Weights of a small GPT-style language model, trained from scratch on English Wikipedia: vocabulary 512, LayerNorm before each block.
MLP neurons of a small language model. Each row is named by its layer, matrix (down: output weights) and neuron, and shows model dimensions 0-127. Each number is 500 + 50 x the weight over its row's rms, rounded and kept within 0 to 999. Numbers have three digits each.
A block is one neuron, or neurons of one layer that tend to fire together. After each block is what it responds to, as a language model described it from the Wikipedia text at the highest values.

L2.down121:481511597489495489474558466491559504525473412432520516506577481504514544524455412523420532493600600499514613486535481506439453512471498465557462509524523462545569439533507486524468508463515525510526456496482552551449602534526499455643486494597489470422654456525421626511442552532522474560592544652474629408524532469495519466603397479479482498399492495525514552430518477427482427456524
L2.down163:482483460483525577395478477441588470512523479587449508382498455465463538464480485558477583560483540560621492518399506468527572444548486505520483485536578438490572445481535474564452537509423479580494530468539487528566503462510552519601462455519654423445549441566449504503363561486461487542593480486498522509545512518605423415515398538512571497453456505435521541564462573528457502503462
L2.down293:553509401476391517468479509501477482526520436522393478508489535458555539545482463444480418469488495442510531402439557535416473535446505472478501502494484491471462498571433540471413544569542454512455520502493499520517528410614529449525456501570525485548533545479536431508473525551495469576489490516506498527534563501449492438524403549542564449476563477501467534522480501493598565384286
L2.down329:473390475460532431508530533475452494356480416450481406522537433453488523414456548444499499500525483469507516531596511502425494542474474465491572450537462477485529429488589543565540576507532584503469432538496558509440421501531599472468494474564512562561525515455438422444531464608486530526606465401590520354481441488467558499560478529564472528434574450415390557535535445492535461522414
L2.down720:488473475471575555379451520432540559614502643504496481452506548449466509462410585451424492522462497416517453476504539480500521511527511482566546535553573493442532445510515512522570505534482454465472543557463534499515504454544468550560523430445564459510450497520549475552485457540506522523586519473462521509483516473545516481531497479484535494454472490411514402517501549472480507523468
L2.down745:475558543343510535471617471475499476470468515526500514433521515492471516498483546559577541555521479493501520520561473548465545495449512578420460518518502565587466506532564499549406496498472435515514451486461584501478475461508519413416495417501436523484515539547435466469472362569441512534611482465501455443536539585557566594539440454521515540392406490471438498398509430497486597449459
L2.down774:484455511484559546437438629582488508582440570472493454511376439392457498464468445552571503522517505510598435510428516554449564524550554525524444504540501517576509454491440543496574454500382462451516506562498541558434534539449467498520477450496543470466493468459468543516552565534456504504538399411407409445469501567555503541551454508561613539463560478435493519580415444412583535439508
L2.down900:436471491380524511538439456554411472522428351465443455605479506521494630660440493451540445594453471530482491471468438538484489472516488426575466470529569577518572473480496494430507426555473515475541413494493486541519450492478542460449470470581482471582550495468533510454509497552431482541584497448430484557492524450437594473525510490550526465413470485485478418474544464456481594437441
Word-initial com- prefix. Fires on the opening fragment of a longer word, chiefly " com" in command, company, commune, plus "ic" in service/official and the word " as".

L3.down582:603573556485499436513507552511531521486502469473453415439611435469529561607445540529494533484520533533573453537471562423497576503490486473586552432534441436510572475693549520488501492476476504506415440484508561486566438550484501504471489555374482509562472523477503473488477512612573480456523416556484489489467514521474562542492417524538490514574496575430560470467474496521497467461470
Word-initial fragment pieces. Short word-opening fragments like c, p, con, pro, v split off a following noun after a preposition, e.g. in' c'are, for' p'reparing, of' pro'teins.

L2.down27:436451523561477552529481508455442550488501542532570529532532417527540482477532541533412458452535533472475454400533456444489545559430457412501598531426520549567542494511438490520349447578469441463459526552544555514447499553408448500519519471470442454587549485611566526499512454507506444421498335429606415554468576484590619525581362480465504445470550521509514490453443501598460511433457
L2.down60:480495494483515445451464510482477473418484526467511525510474463474600623509547456466469513452546519484341391485502456473542496536455518532599590546465536447550459507454492492445509473457529556480472431468517523462467501553484466530485509441531532479609474545422572519567449473427490491492444567491507411605539493492555482516464454583545536544483547418435547379472528492399477495557471
L2.down176:389484511549452502502491457523527559585533427583536572443522530443509469609500428485421567576489440547505470507417580553549435396483496564532481561409489487449471458542575540409497465504446459491490434473443521489449619515498556461580564519545491456543468472548633533415512548473538462487601477475514447442600501515595495491443570473482603441440399564547436453562506501466461493567435
L2.down199:428511559524509492563495505601567498442464521490468424474487519624475507467518534501487501617571428468415473541504495507533590417453533477586497584405522504524415483488577477457416460482419420554519557496485473424475545428442450460529494396606438388585518615445522567531519541524561573551476529480467465433537525562469453486561473493502551509547421523402455504483548448538527553488529
L2.down442:566591487533488540495459416572432467543508568583496445438473511435369507481410457471490493471555590453552450518498483513512473492424519488518510461584505526452517541557489601444507560429523500512506535477477464513569494481467479372528380478566359541507506487461480524476407488567496501496540564483460472478482539489556489475473488550403514479374520524548441500587498487532419513570509
L2.down467:525503431526463494543545523467640545436524453583437517552530568477475555404556525602467460530478452486556603419413486514442469544482497435475436514397553522534517425435538478438518547520531507445510433407552498546446506538498455468520469519460471536525484532492495539507483508466506502450500524588550442571575550520477527504476500527443565394505449554518549450522516568455462447499526
L2.down528:534479531576491420460485505494517558499447519484460559571536472558471519485515472459450468476476480535529478518415578438472509456541528549541467439489488520498577465419507563473527502508515444446500444470498519537520578482506468510519530552527454508481504503583492511526493408506555604401547433444466460514473504664512511479519499477435535444431525592479488536514485649516522664416463
L2.down756:501527469521470542537450449447567568487475497552561533512532426404492570504460569336517565517559535471507497431405481481478465418513489578615506520542515517559463431593522597502534490443454443400501518467494501458519432545472469528529477546537550490553459499495542516533600517428463559533503510565459574413437475543612601429391508511455515511540554449524553560539447496519487418475470
Mid-word "ed" fragment. Word-internal vowel-consonant pieces, mostly "ed", after a split fragment: name or word pieces like Pr-ed-ators, Br-ed-gade, Pr-ud-'homme, plus past-tense endings (construct-ed, replac-ed).

L6.down178:543542516551440548434585533480487497499518540508537517661470481521440449402495457483525483521463509471419516578464563378577413534529435512426458512542495408575447459430466540487453510515472598517471519466403537617472520496507490542579447501495486552505578544492541498541457598486473598488470495520558477472454534501502536489482477580510537490594408551557495505595513565574497516467528
L6.down278:562436631509393395515417431563457449408495485533470508523515524496500543451445500528496446522476598439516485520556532423496436408521501483505407502542498483493452546525462471508522482482478572531453486499532551457548484571531488490509605634546455563437551512585531483486479520506529504502461486495580637413515488535499489556472428534448521417485491498476451447537519453517509424483502
L6.down293:438483548533506535425562508451472526571495559477568461498545497542488505476506412470478598493577575431529495402530521462514534563534469456513474484528488516494532459555327458599577471498472520496479549518387580455394420512516449508492489449513456563485464486525541545527433495489597444533513483519400454559484512471475469485477524493449511550541486427505468548473559518561479557612529
L6.down378:452527566491500536491494435483496547516499550410494505515483595492501510586537537428509489505519621593432540484428503460463468525444579521506449395473446477501553529429500524487519592432560491467524450489520550477516505475537511489577532523520466411450549600486532473493545445476576499483374452530447503440569541467540407447455483513560485479486422520477473461462353488530647604458563
L6.down590:473485457484486510454365525580518455561417455540542483536476515471526518544580551468442514522509487487518483454442536506437504543448469531534463596482547452598538565407480520470567427531396472504430396534566504536516491575537504489435492475443455453502459518550498547486521477503521414523502571593464493571471548527452476454578495515456543532482434439533622529515458496505445432426589
L6.down594:468484483396524483564469485500487422574500482448557470555463556583522492577545470441429622483468498490620503474488477478428479539524497516469635479505459467540495547510521481511396449535486687510412566478419451455552539495518464482418470464449513627521468450462541570590462517548399467446383531477516429549505452452425509518485475491531536519481451523564416504508557509490451481522505
L6.down615:567513421507556543509468560483536538601519522519599486394539471532458494480484531479497530599439588451536533573544458531585431487368600528554469519533543462532478508493482462562529545493452570480470476495496581472573506604451485517489486422482516567472449396461499417526494511529455574490493520485573486480448440546581527469519570419515458512494456483475545467497551464516394363571494
L6.down872:484418506447488508444491459450601446484392528441455456527473502500462444553395429577590554505461450492545455567511558427475568491527455501476506490475464568499508495443512490491545531421475492418467604468574580420430496389535494503447502557454492507504544479560472511465452535538522446573497437435544482526505424483497495462464507472569489527518430456538449486554548522460561491497590
Article "an" after prepositions. The word an (sometimes the start of any) after prepositions like in, for, to, plus scattered mid-word n/on pieces (Monte, England, Anne).

L6.down213:424499471402421476457480503490478362538526561500579578465475663505439570598494591454613494492489443495545570530554473579543531517467557479500417554474482549486402620465585462509496497475433426506518516543594445522411514556487452444549491491618571493440506558447424533452481482474456527566509487442459495482477472444479450452475545448484493525491464518505570466477447503473406506450477
L6.down224:543470395463439461515506440521519597578466518519529442606600484483477437426478491532454579448521434464474576522469492439527463484487579557557559502590507469561483479537465452539520537505481480553571552563480518500479506484443510553473550481462411548439484479483423475393489493575509648589543403498622445522449442522451516467547470483445481419535517563484583497408492476581516525497520
L6.down264:473445420468541465488410489537506488566467518499576485564419462517419527535515578472499603487558496520573480447463464547484450450458488474543505501511554526462508530507495516478546437516499438442475508462428449582420562509508592488462472494407482492489379516531614499480501427504535565563423450532570543508498514488510446505532423435509522545522497498442548424523451434444584458520469
L6.down412:538525459481457556558490529517587476458418429518507544457476514599496504494449587524566515557488617527488503479533545376591421494473482560505569410507546576517404495577470477505572473460477506452531450576534475574514528453467474503511512576518514465482403538466547457481557450505537498605376482508606454487490450480553461458513480487529610387430528539377474481463492446515503496504448
L6.down739:532491500505519531454510580432543470549531392513437563444582607471542517587556496488519506542438526454481506558507487480539561492584560530607485514494494508496430472497560588405526523448506454628520563476522531608377569409450480492482479388405434487473445515527573501505525532577445539489462546465540463547555488498415614541481575415555448519485479470499541468397502478459617586457473
L6.down796:363451522518471512487430476483463513523568521562498398523555493450527516546488483464491594501536504542414505517476493528468459510405430487438608553455558502453460525502548493562438520522565537496549575467563387546544448490550502534514515511458502462512516485499507509478438463527462517534514494632497484418490505467486344624515523527538511555505502599510610481445470612440566519438505
L6.down840:527531580448460446512484498360405446561541514554564502457501484510398418477521523464476454522541552584501447471608410589497462493584514540494561496455560425465482538459455521488516512468535418560525518516465491623398587548534410473540446567572418452516503399595422515456522459469426561451461389503435526430481521474480525556505560529493370550468508438468562513476475528497478531517387
L6.down927:509431562516514558606535542551576501480522459487516504492429527480508533490514489557512434511446497389466463505587525462511508596499450486466484487466507558443437476462554448529455509526580432567437438476447549486464571412541500529615456518417543465591632545536495523494544566567557516464560431492521556555503486531482492495493500500508479494522434463582503476533450448431555497532417
Mid-word subword fragments. Inner word-piece fragments completing a common word mid-spelling, as in att-end-ed, als-o, typ-e, acc-ep-t-ed; also the word as after released or known.

L6.down39:379516582388487425512488457536519564506428578486512471557448478503494537535545500588521463463529502448475530518461541477406427495553446483525557513463480533534421535520529402575474440433501456463618540525531544463465451407456458527485502501498600342526476451550532501450506469572527449540606613448539517490408528463420510470532411447518527494427490540531557572412492534525457515457543
L6.down163:465465484552587509445430509534460411536512520423515451406443538510538488453488503505555466564467449413487538515560434480460592433451411527460527512476510631564513569557542500526409420610513435493409448447544433467451426557526565592496592561544420484435532513478506544611507539457523483368547528443529470600496512529447471440506497507548544468500533460430511561463549495521466428482533
L6.down248:549488473430559425557544483506541509491442565437479552539449429624499498477470511501483504495486521481471547481570497557483504495499541494528579572526581563564495579473509400375492452526420431484549519477492508474573527521535498500520454512542536461510483512521534406538541464500497473424449464544531546527534443530558504493548428431519482406448496512479444507540402443440474458518451
L6.down377:473509520559435467575475522481517485342489522446438421467498504519465468557501566432518454450485457434552475572425547546505520522411490538522538543551540517425461561539499454448490514512541569545481388515457513439481466410552475599527508465558406538429477538503491512550458487556522509421543501396497551422506421569547539547441506521501525470555581539477505496532437550380530488495439
L6.down587:536581480417529528572545470541486529501515425511469520467472455476564472511474501520518449481599525493375438492468543495512513507508396558449531480525434465605527430485525498559545498549500470536443439512553589419476555515573457495446618522431430567484495494479483460456502519469513464509490523507575515358385483468508467448468530488412445520539493550487557492451545529460534436432540
L6.down678:570512468520584450462484385526415559546477517478422448512517490460519588554575454510425554468464429519470497493536524457504604481477587596595437426557419491466489484543513467567457572516484497503469532508529516478546515488530507581364455463430528497524445598527504595362544482452494483566484511506552494496626530449490454492562541464538498491513401512551526587566512491529493390497484
L6.down763:480476518541532549592515455646536465494507543486502523514529545480491500535479465481539506606487568473411508559462537579575555457524387478429506499465507443475469466523493522505566530522487516435480456477514505405449449547322545481491531367539572581470565477536520531624505474542405544529484539491507537573453453570452437426565536596466424470453549428549468505481532561534516480495500
L6.down842:519483519506589500442466454529453508512550495468525519552490532489519531464411390504499494401430483452486427430451607466451533635428516553460501529454530541505422551458484565461477442488511469448464459519404564406540402504564578503460550619480502538548583508453559507525465534501567442514532531508459453456499539485610462475545555550483479583572496513573531488440484467485382455394448
Word-final verb suffixes. Final subword pieces that complete a split word, mostly the past-tense -ed of verbs (adapted, moved, submitted), plus the "at" in feature, began, and certain.

L2.down191:428459600431494531524477562480437492486486513502461602498517507435504510433480650530431517538491414529467512431465549452570542495530612463489409612477561555584496555562482528486462478456575559471542482505425482455504508442545446575455521471438552547492513441422388453436595481543479532546538478568503509531505526571414448502505540556483473451529617482471500443554466507479528465506508
L2.down197:472541503385486561491561456446435489503522462553509467545436489445483459436471520645548460476483462458593554470492458443521514539512475417411462478505511494494593478542458595544617508484541530460519502510409418496533482546449526559458576512514542506563519555426454574454490535486446625502469411397556505466568574490491573493548482513514538475422543541483500426489531507516546414492447
L2.down234:506459476437528537463438416507486505450470570516526601441536507527447594615476613453505536524563500557552461461458545515529534552430467486500566536478629503490500541521440572475516480573525420386540444465476565532525367532476444486456411547480528561454553513448450432494491496514465652427498496556418514470509521577500463450432523393590521552522458383447454547472401488562461535533450
L2.down478:454569490486489592528605502469484541563452422488452494517466495528402552554508461545568579457418476462438647412544556402478461503509592429560492626495485534491537540573519460469542500508396594461500515487509480550498525448538531457517466445407539523404538472424561528558490414580506509482510592492489432467416475526455531553519563464435584478530514558478505511531488491552487545567481
L2.down637:587454454547533439544462518497606494529536547483444486411494516491453541505427525526450538559492534432526480444517470572516550446532494409513510507472555485501536488446496484486535482576480558415530493522470427530436469470543452560492405456475564550464513433498518493506430540497434536564491425559500530481487524452487542477498456450571606483534533542563469598531516486498573571577487
L2.down676:532480495488548467510595537461516524462447450526521493429516470503483589445503523520501551590420520492442538424466498452541536481585557604479439452392573502628488455517560477529488553564435560544534515517346532435521521457506464479453566439489536448531540475486478502508428504591442442481520507431443568466616439491539464517457490463405441475430523551419566460419444500481506510381440
L2.down731:493423466465385502456526557504484483474497553490463507454414571474482474477490481536555456468457391523325614500517548492496585479507484507598518509490561423509523490391544611527517470531544511572530463521562487555547536548525573532580464452490468596562434467482566498466612548467499536530553447497488512510484466514478540472503506536514537453392458576463450431463435487499507454433474
L2.down927:463481519543488531461556482488595469476507520440429538518436524489576489468540485546596587521447517425480544427544505496555488472528527507510457594517537537511549547593493487488498504484518592467460592528486478575529634443443469569604548427456495521539485561466507492473491468538515521446404592471522491518488390468521475439515464457504513512507539502446437512472503462563522477424564
Year digit tokens. The later digit pieces of four-digit years right after the century prefix 19 or 20, such as 20|16, 19|9|8, 20|2|3, usually in dated biographical prose or tables.

L6.down38:555405484506582403558428455487446463535552521471557414504497502508469536406435493517479477524589456457480492437556502492545485526524433479538514540478440612591518466459570467436428523450533552493495466443508556509466482514528440610486472442420493503529539539450459531517523540407472483574492567559465524536534511559484585532521444557503497487589503487495543505493464512446461474547534
L6.down110:586504496398528451477528527436451516556448452571516462473531496451564480479464609621510538421617525554531419562463506578504481512502413464519535548411491572493538486502472526540527542457538503481503636537451525565458495516541510499538509476505465418450508502538546507501495428453480587548466493399517556455406583463443508404493513577470455500478590572485485566534573524506417474456391
L6.down114:461464543566460567531548472597478501485535507526534502460380553503471547531431546513494540483406494359519533499520467473452434524494504521552562473501507474487540444447486471502493535467511511452527492497500588463551459478551530504551538530470570454513481492451489526551524547489407451483486453492490458451557458551516529475589510506509512433423476478557573483573553493528339511529467
L6.down168:502510484471516479542472603522441471503522381599494542474555505459475596463489542582524518494570510513410476450464451543480449439525514504452465446585498457600511418555484489532489573616419488503461496475471473535545535487495535481462526514518514520475490479426470563590411513451541536506514565478526517491418492545406398473506522519405558490389469494496616460543513600447529494478457
L6.down352:472477534482501530459487483512504559561526480524498436509372480506611485496423454499468452514528466493505583455563571448486531455521396476577476542483556483506571486589501452600577460496413579494536459576471501578521406460475550471380506553526556500420483492421510540583498457445426574554555444477458449480500535467494513498397457532501493479502527492510570481474487457454595480574379
L6.down375:472418473487445505553485483511458517569488523496432479479516440503511482495467527481512545499514481374443556503574464578469404526518553500574486592410517580424538455549522486459493532522545521449498466536550439474501503488579478527528525407518505580458482460529568424530422500506444491513439493493494537417505419604566485532481503609534457515549564503557528538456590479503468491489473
L6.down400:447492499409533470506435474432529463444491486480446498594519468531439561447475505552472468495483519507488462397475538473489465470568454518438481572464540504504498498545556508586574593487552478523475512564606497557518511499525483569556447524468467490454497509544464455514449401509542426533509471562506431467562412423464506499498538538526399534410438567417549450452490537448357523516411
L6.down418:567506563519459587423427540522505552510492411467446487501366451505493521523536584575498529511501546491485484538463451555519530460533480588418463562467476479425484426538469539458530431610464501524536503601487365550501459445445553553467506487488488556526454581489443525513547489503472516444460470478468521442512535503454486468536522516497463405475429480553508631444550519611396437494495
Year and place endings. Final digit(s) of a year, or the last piece of a country or place name, after "in", "since" or "born", e.g. 195|2, 20|13, Ind|ia.

L3.down915:565506491426475510530483440454467436497409500536511565503419522506491478445423577515587567490486468461480494474489475494568454387483632482506420578520489510561527551546439492408584449562532532493421490451447512516499457512450475455512506462429485549499524461524540422440499483544528577492553456498499577494515386487433431496575472575479370476441558489473604503610579593525484435422469
Word-final completion pieces. Final piece completing a split word or number, strongest on the s of decades like 1960s and 1700s, also 2013, spinner, activities.

L3.down771:524498496445537397517534539517477462610531553461469576462525536501544440502474428484523545545576484495415574518529515566445440471455535506511571469425517475488496533487465532451579535480526582467476464546425472500503562458508451565474477455425481534439434454469501523508526541462479514411461466460445543555506416496491565511605509495402566460550539444565510494550482533493493420494474
Word-final suffix completions. Final word-piece that completes a split word, mostly past-participle "ed", as in ag-ed, allow-ed, Add-ed, bor-n, mad-e, Alb-um.

L2.down61:595512552575541429517519562464537504497617458424490382401575502422540479593502465518430466480493492470488449530472474470464516480556524518544530487531526502435409559549522543421458487439493455456472651503516542561484419551413563486497457493547528554438491501529546425395477530550486617452581506439510583511488449425498488553546404457455461515458480487505444473425467500434551549548392
L2.down116:470498430544478434496522569486497478547516452537508485370518498414426483476555504495464523580469539490457460612545510486495474580506539520548519549569460470524483447495526550519487431555455466509490522523601533431463541480499491533510571424510537682483475494466484615513515548434493440497562451450481580524505457500466411524430519579414485504556536532586470470557496478491593471541582
L2.down178:539496534492549499457507468546523408563484329463492464502509495462485549397470497477402475513467538418495478576526534469559568497501492573642483492533509474487550542570496530531424449495524442551542509518498535475444511543577487524463467454498572477496507491518412505609480479524562484538516493462477595513532478490391459577512436467414454541526479523547497485387461488483500470508475
L2.down187:509473536506479506497481489528475507554491609455467427563484589487507540445536419487509485541580429476430504493565514397501504510473540466415447512499444446492577472489553515460566464397439466550558474536559472460669503509512493523552521511517584515474418518511500435576574520468618499564408490522591527578494545434318395442491545474439475531470530425524544438471543511531506380479490
L2.down263:447490569427536525534536481518463447464426453545543472509541528415529484465524567497516507477448586476477441492452527552486487589552477513548533565602413417545445503496489527435454505486551462467549425580472557444581532544552554562516513534476512457511444458407538542559478377514499408572561421502538517493512499439503462495525601461445484612485418491565563498524488476486443453538464
L2.down270:523554630495562431501533567520547586469487419516537487561460535568487453524511475463540498466538513535511523479457444469455625554537514439490493491603407462471573579557497549477456489420492515483534468495510560520585446571476465505544452554474512526491592471597504406543587477596375474505540505561548495428451372494395604542447506551426454557449421498482599496543452515452533444498438
L2.down558:488442452679478507550469478431540463444441483378458557428491422404526535517465469460524467474582469426395529567501413568465503557487484472544500402459428462519573533492547461464464394429562525427522490479524527526533550562519541524445516503488529480488548630515503472502510495550570515551559564566551443566511376488500497556488519573483534478510543433611520510512438496506523502518586
L2.down1014:498506550496551544518408505508565568510454446480529459460536491391589556515450495487529497454414574517535562514592470517572549543575455441532456494485497397619560446461385519508559453462501581466414534411459513468459437622528542453471584518445540511432488558497427439444456513541500440455449417522497463493556592457457504584494473522620441489600434542506519491583483495437554518506516
Word-internal c after prefixes. Mid-word consonant pieces, mostly "c", right after a prefix like re- or con-, as in re-c-orded, re-c-ently, con-c-urred; also word-initial c/ch pieces such as chart, cited, children.

L2.down6:563386481519542427455371576543590487528506459537522515499480441485549519509451536557521538529573478593537464574511553496463530545435485558534552496475582542601455504509444525551468413501490547548524498468477446454442515547462509494476421513508493509520509552552570558558601458504434551529451500569475515498427471502427472459564524479497500502510445398536599530437534435589524470486464
L2.down353:469508496576547524574484512497525547510521434465475630544519545515495540533507477440632564535545506582559547588430566495520490565433523460533514527523567457559513519618461536511591516478550484462459417498494615456445571548478479487426519487579492436459495536527456482459519473525448441481536463593504511474485471437434519483473439534527420450453489532563587419521471515527437468530533
L2.down492:467408457492500490556459470551464430490434467519496493429427426572524446509408489417508489486506440507505463510518473525496514578471552466498460531393473516554509568501397517477555493489528605567564477415479570499432494557453558450490528472457568556546457578571482551516628483481465544475393479415514582515540463489496486519565524500404459534423491538457447468556506512345469458481598
L2.down503:535416460444576393465516458522534514582508500425516530484503493467530488465510619447452547489534452596577529479431540486562494499451368492508447536426474450539481558501431517400509456509457526524497468510499521496477482468489480484491532513475483455446557509529503486507422453444492577508466557528564571473482497495437484479547511412492417430447560541507531532496520451457494461629496
L2.down640:548465441496509351506525516506503432504519488481558487591511478396599492533536638647488435552434458461429502461533423424448479526527440534531570541555483441481475419498399468484476506488428445531471496525453439547462593491548560550570497453551420541486488531445558475500520527448493376514542512478492483479474561577501490521526538379526486549478490466504479457567476514387552569524473
L2.down727:456478575530488454518479607460584478495572513543504583500411466434500472457413472488412507604503470534485461458422511459463511464368476552531412511523499524507474461560540465596514344560571552451497402426495500497519547382392532432487540435529544496520513518499483499595484553486478607454464558444523520550461431514483509520501517477519490542467433581448519460557544474530343440594456
L2.down862:510513451492495475521526519458492505460468598539558436497442601517516572469487532460531524484609487526456519461487501473550438540524496573441424538484467470535511467591494448509521464532496493450482416400470474515520529434465508578497585505552479507540501493479384501405468576517533510486521482482535534486423426544497546465531482470554470496460475532537404510516574437589472470536593
L2.down878:513443511466490439391547505480577475485462475505496461570485533536463544476475438502540554431567487540482466476499462495558475472507453449490511480459473555554568548467534527493496458460511533561505536448462443485546487587492509591512505447595503524438560478435568565493507454518467483485510500555516480499508518523486470536610574465619502461421472531515467497583543572476479368562492
Piece right after "in". Word pieces that directly follow "in"/"In" or a lone vowel fragment: in-ter(national), in an, in-st(ance), e-ar(ly), O-n, Eas-ter(n).

L6.down225:504564587548589381433511431531571450605464587458507545466612452462518487477513504506480532460469526570509464499509511424562551451457542478532525479483462473514426508467530501456590508464436441552484443480500494473543508522490522488429494514526596455532550444495473556465490435554461603531439546445467502485529500403490406513517460454499510574570516529521511589544462454459436402509609
L6.down271:495557433475527470514508371424541498432520473451442432531558428519475553537546576446484532428469626483450408443526512384421521539487447466509540536449449499462530526520478565463532476441579549558618480501438485558503456487490622522537542464500557475497437542489526486561500474415547524500572524453497465483515444515442556369466454450555537535497610543417458525523416470451504460574594
L6.down301:535597556498514543416561539379537514551480500417518494486561459457462452495443510492549556501434560500527500416405518468479412519384480450459477488467530502524500545581469548461448486479471508443503441458537570439478320546481550537541503507524482498468501487478492512502418484445424440576452457507489477414445548529555542412522540592437470585489514450539411509441578505562547532579504
L6.down325:454514544551515522505483479500486534481426506448489547493522517490449514446470523561486588556568497470487500406534458504628494467448503477491494427478583479550430463537510562500519491426512506460560449553484474536461541468508437456525549527527485414594493496504532515515587544457522506469537499555504470531498512429405615534434504603450438527429503572507594415524406510469331494466480
L6.down330:513496511493435570466510447436448483469455488422502461445511495451501575439491519468456539574471441486428411483537554540511516578473526496579512520562510547486542505542582513479502525484562514578559492503427490549496400556525517501554574587539560543516492463451414537498488521556487523406494420412562548619526451546560433568445521454462559467490432511398472465586436451618549404524488
L6.down370:466580597488570581474523520472488592471473581523504440510495403470524409551597526486517460591472474467524468544538581371572496484531530533594482481482514457435430503497509515518495462581484451453550501497527511493503462526556552469494500509518516489448476493415560463474509526545500532492591529590509583543489419523475474445580540507493451493524412514476548618529489480514423460501445
L6.down404:535508464617491543417571510505388527529437535482462498422569497464483523544446529495460564474558519461489496567450617385589444413549511493451576490506520495519514519551529594504536438553461451511528456426478521524425511533426486496573374513519596505571429491402476475493470426533511453558539518540465499544515531546500501580516488499499487490495482498478497566484552518551437381515430
L6.down923:467463479555442511515481447450578481502448498543530494544400572559542493481498436513468520483480490407489430486559468507598536441487475443400513476514516500519499511559411497500515479426507508573455414505504500537514468495525616434486539551478528625560532497537445582481580470453542501456506557474521483521576539451482497535582512449475387520523519494529461537494526566453459568572559
Word-initial "c" piece. A lone word-initial "c" or "C" piece starting a split word, usually a noun after "the" or a modifier, as in c|lusters, c|ensus, C|ouncil.

L3.down187:589461412472518425507598467530501484442470536560447499553539583426473542519542535541433467550437461608516468510466480368528497487490519510534483525441565535500572486492503445543560595484522402560516442472524481509496513487460465437516472509507575493539578499501470441533485568573430485496453480551511535424541485494439479583539524571578402554582414471535522462466501570514485576514465
Final piece of common words. Word-final pieces that complete a common function word, mostly "o" in also after "als", also into, two, been, serves.

L3.down332:454591504571498492512516553366528539597532520547464477484438485411497535455503497487452515547560519451574519472380470399446527559499456566556394509415526504487679465496503389510551562462594507439530446487432551435512590490489479447478513515549445436518474481526523517532524545549501498414452517464483518417469501526455551417477503534487471495495493486508523499513469492442479487498501
Article "an" and n-pieces. The article " an" (at an enlarged, after an exchange) and word-initial "an"/"n" pieces (angry, answer, announced, anti-, née).